Weights of a small transformer language model.
Size: 15 layers, MLP 384 tanh GELU, vocabulary 2676.
MLP neurons of a small language model. Each row is named by its layer, matrix (up: input weights) and neuron, and shows model dimensions 64-191. Each number is 500 + 25 x the weight over its row's rms, rounded and kept within 0 to 999. Numbers have three digits each.
Before each neuron's rows, "fires on" lists the tokens most often at its 100 highest values on Wikipedia text that the model never trained on; "fires after" lists the tokens most often just before its 100 highest values on Wikipedia text that the model never trained on.

fires on: "ail", "und", "ow", "ot", "it", "ark"
fires after: " f", " g", " fl", "u", " v", " t"
L5.up331:499529547500495510500526530494474516504448473528513495492508501517502503479506525485471474463530539484510485519500560497484562483494524527502511512543506493492493526504495475540523508537502499486499529527496528520462495505489486535503493482554432474520476513491520523480487510550500434498509483506443464519462446495535506493498503488534490525519506509473539491518509509535488496474455

fires on: "re", "ivers", "che", "he", "ition", "c"
fires after: " un", " de", " add", "un", " ann", "-"
L6.up2:494486515448502522497494477496521434521484533500509485503489481521500466507512550522490500511520463466462490539500458511473456478498488506493468489526538500453541500485537491478534511514510484493505481542479451514465489457474482498514504495492557483515504546529522493574509483543499500511496471522507501520490512511467518503499527554510510440500540465507496500471495510531496488501500

fires on: "A", " ("
fires after: "\n", "."
L12.up236:529498504495482506471495553545555537485558487511501477478498485515491465483472459503480507497531498463514524543523489528514546511446502481496500498505513496455507498495531476502476497457484515478484531492501490517511515476471489538509510510506525499497480481493505468537486467504499521489514473506502510521514518471514500491547496541470534507497492504499469498467533542526564471494474

fires on: "om", "and", "t", "w", "k"
fires after: " O", " C", " At", "ut"
L5.up369:515513437486482516501484520517500476540503429512553511511480486520525496467448475492490481529496509472503515514552501455525498556480530517521471497526507535524481484493492461495482533521513486515484476493509460506517513520531473522493502497509505508461497504498499511499528517550501482543518534484472506505489530543501504512533462467578496516439495501530496530505546492498527471490509

fires on: "-", " was", " a", " his", " as"
fires after: "\n", " He", " he", "adu", " served"
L10.up291:478473479509492500488493459476503514524470509481440479521506465489461491488451535474450541504478475510487488500486505508546503498540487482515513486474506509527510500495464469501477460479497501518501503478490504543506523460482526478519485499518545551502549524457513499509489484524475530475504534504547514491508555530487533481491520452529504487486464501518522542503472503477502510474523

fires on: "oc", " cons"
fires after: " v", " d", "i", " f", "th", " F"
L3.up74:527508504490520526495546545515524500458502487561455463524545480537497481498532503501534485481481477514515530531510492525479525513516531490510516526459464463510538485512495509475544419476490520492486478512541471484454502470528499481516491464477434470480482529481489509525527508510500508521501508461515436521443506507443495510500510506510486473478526479530525497496521498520506498534480

fires on: "n", "op", "ic", "ip", "ell"
fires after: " c", " d", " sy", " mag", " ind"
L3.up231:498503521520504487484435519488472465505516461480464501465470533508543541491493494485497531504523497516476517536484512486470487470478466480505515513534532529476479519546517515501540489441512535494508551467455505485480496509474490525543506522535493515501515501518469537535491513505529487520517530470518468488493529463491493496514507469469549483475452503476480492508492455466510479487538

fires on: "\n", "==", "gr", "r", "u", " |"
fires after: "\n", " P", " I", " pro", " Pro", " Comp"
L10.up96:517561533454488500521503479481489508509519476500447469529527487515492502535458509502490486505522544541497523514481443473552484528472485476503461488452513518506534524518542529492477504476488501484523501526492466532519458506470516512559528469479509525491462494458494513511499526468501512525445520505506524489524484487485524472535513507499563495523533501492500517506499504481497503507494

fires on: " 5", " 4", " 3", " 1", " 2"
fires after: " |", " on", "|"
L12.up240:452522492490524493498469472504520527477540486467480551470518458461514493482470556562530460483485509520510488456538504499468524486509539510511513498519518478514476493491492467514506501483529536532495513499504466517500509543553544516488490520495507504482501527474543469522518495507461492508489512536519435534490501477470523487483483501472488470499448515501555547519509504473460514475488

fires on: "oc", "ac", "ut", "und", "og"
fires after: " f", " d", " ref", " av", " res"
L3.up360:478525480491525475495508518506503470501495542516454518463495446495490452541471478493525515487500515496482531512509517489505536521498522492470580457530486495480468515488519487491523517458530502456482521502510485499508486507473513487508493486531484498513497520497481550555485491447491463501482470523449489537476498538479543505493501459506524528496516524453535497502516530493513497471532

fires on: "ad", "en", "ight", "z", "ess", "inc"
fires after: " r", " ro", " R", " bro", " pr"
L7.up143:478497505473499478524469496497478509512533469515503468550492484472499513498479460517427533492506487488473480479515541506486449490501483488519486540498537489494498461531546501496480442514502530492549562496481506546510518509528512527482492496505484530535517489467491493538480541465509463556481501500497522529510456481489524495443496475534509478498505502480514474478481478475496515465524

fires on: " 3", " 1", " 2", "3", " |"
fires after: " |", "\n"
L11.up299:543507467514550504495486488541508461469488543490474559508577488489510494505529483518485519469515466545513480514503526504535482492490506471489527485526474474482506480459481466499494420499538466491486502477500483489499497484513497505477475501543485515501486528527491497529521504527519524493521479491507509519472492508486500514482514513531530511523469494487541551475515527513500478480482

fires on: "al", "et", "il", "un", "est"
fires after: " g", " qu", " k", " y"
L7.up120:436540510470460526518530455503511492522471469501507511494516484496490551554497513492516500471549486495469496494495549490504488486550554539498465505507485494549527451504541501543501474504545494471507467476499464503491483519531507527504526497463515471496494463498492540491477521505469469499505489540486481477533506475492530535500466458493462529506502534477490472505507530529480454497484

fires on: "ar", "or", "min", "ep", " Nor"
fires after: " G", " St", " P", " I"
L4.up104:561479499514491479483519507517495534526515470523505521529444474521496553515466513486499496484512547525513491496434530507559537523514507494505494502533505478471503491471479515495498445492490512485520476516527470482478508540473525535543470461466525538491481492495496490530516517527505488501462498529517469511493489524523502551484491469510491455514482492497509471512513551506457521507455

fires on: "al", "ac", "ann", "g", "un", "il"
fires after: " de", " ch", " la", " tra", " re"
L6.up295:490510505536488512535511507485458528520452547520497489493510480486528486520447478512484553467509467459476532490478489488515526491502535511459479513475510497505538525526526472474487472474508486491535530519513459547478519508510503470541488438471492487474486519506520521479473483461464522522472506488495468515496443481486531506516535464532466491478537501496477506506465470495490493510511

fires on: " and", "ar", "ep", "h", "v", "ist"
fires after: " st", " D", " Ad", "ed", " St", " (w"
L5.up258:481498508499463487509458539485451470548510477509500509465501506490482498472487489543502509499549467492511500508519526478487477516503553497484513477518471528456494491471497445451493505473479523496516495481490482469463526529539471522553503494507510495513443498511515469538524498514491466524489528496496528535491485542504524465506552476470508467494505486436487475450514495539487492451522

fires on: "5", "6", "4", "2", "8", "1"
fires after: "9", "8", "6", "5", "7"
L5.up21:477481436529482505522532468530521479488471539510481524474516480482488520499486474508497476501486488493518534480527497493512465513511478492531466466494498489514518491472518493521480506457508512522471473516502459458496464534446525514499501494503482500485539534523480486505515530523511530540521559465542527547495491483558508481493493482466471454453503514474515512539542521540469538494514

fires on: " "
fires after: " |"
L12.up206:549484522504534503489446503500480528466470544504558495469457501527517461517461503471499486527487477451481513503477552484496494495479474508540509501489478486526472564490502503516484550492490486508519508474503497489516467503511528526499474461527521547500507491463532506510498505508454462505474521517525490508533502463496548498490511511475504503529498465481513513449471501471498517473514

fires on: "9", "5", "7", "3", "6", "4"
fires after: "8", "5", "4", "3", "6", "9"
L7.up232:482486531497520475491513491507495510534491506536511476484538472470508522489491483511452468503458458502463498491521459535475521452516531519499503465469494506483465483501531514542503517470552504495512490499491501519472500487486486501520504515481465502477499515481483525536467484479531541532540574507516443511514524518492484496442514517489542447488524522463513514497526508530451508497529

fires on: "a", "al", "ap", "e", "p", "is"
fires after: " H", " e", " for", " h", " L", " de"
L6.up190:498485530466485449533503509450500480486489517530538457504510483490488537522466516519497524483513506524478482551485486499505497501478489508478483507532475487507509527516471493486474483510508512522465464461499488527481480457526485496466564484513508474473483522547524538480543471471503519514506488508470506487489509509489439522526496522498518514512478551506501493494501505534517459472501

fires on: "l", "on", "c", "or", "enc", "en"
fires after: "-", " un", " c", "′", "C", " "
L7.up297:482512461471477492529515473523502532543478515471529538490510538527483490517494461527524493518522479465523484468492526496484499495477496496508500472542466480476510551467469508521464495536498466455463466520502484492502533508523513493495526509517515490518505515473538547550505509502472475519460513523534471499494502490469533508495460534516527498503507484490515526555463494439520500467510

fires on: " an", " a", "r", "),", "ief"
fires after: " as", " was", " C", " is", " ch"
L6.up255:491518467491514494508479501485501529490549488496493527487514512519537522512486483488568481507484501498473517515522502447513538478503525479471470525470481537506510477549420487513410490527511508527524511504481511472457510522524480508519515519488513543492507489565502485526506514471504486495480473502494502534510488478498519475480515506489512449489489488460504539484471495501553494473497

fires on: "A", " (A", "-A", " \"A"
fires after: "\n", " |"
L11.up300:542481499466530493496466487503522537524486490493463486470504538464543546539528516457516484476484493451464490479500506525519503488466484493492498513524499485534482472461507476505481499546478477505523519429489425553493518486458452535502501527500513482552512499519499463497517508527505539541499482541539492488474463527491506481492488493531518498512486535495506525471493507493502489552509

fires on: " \"", "6", "\n", "5", "8"
fires after: " |", "|", ",", "-", "\n"
L12.up247:526515533499514483484486500479524485485481511499516506468495513524517468505500496520520456497442472497488493540527495466473525483499512508570530524480524555511473485509485532494496480498499491502491527460526491507520503494468464493473475487533468521468512472481505534520491510508478512503472474493512525521463510447466523539471503464501505500456499490536502548496491531517530439472514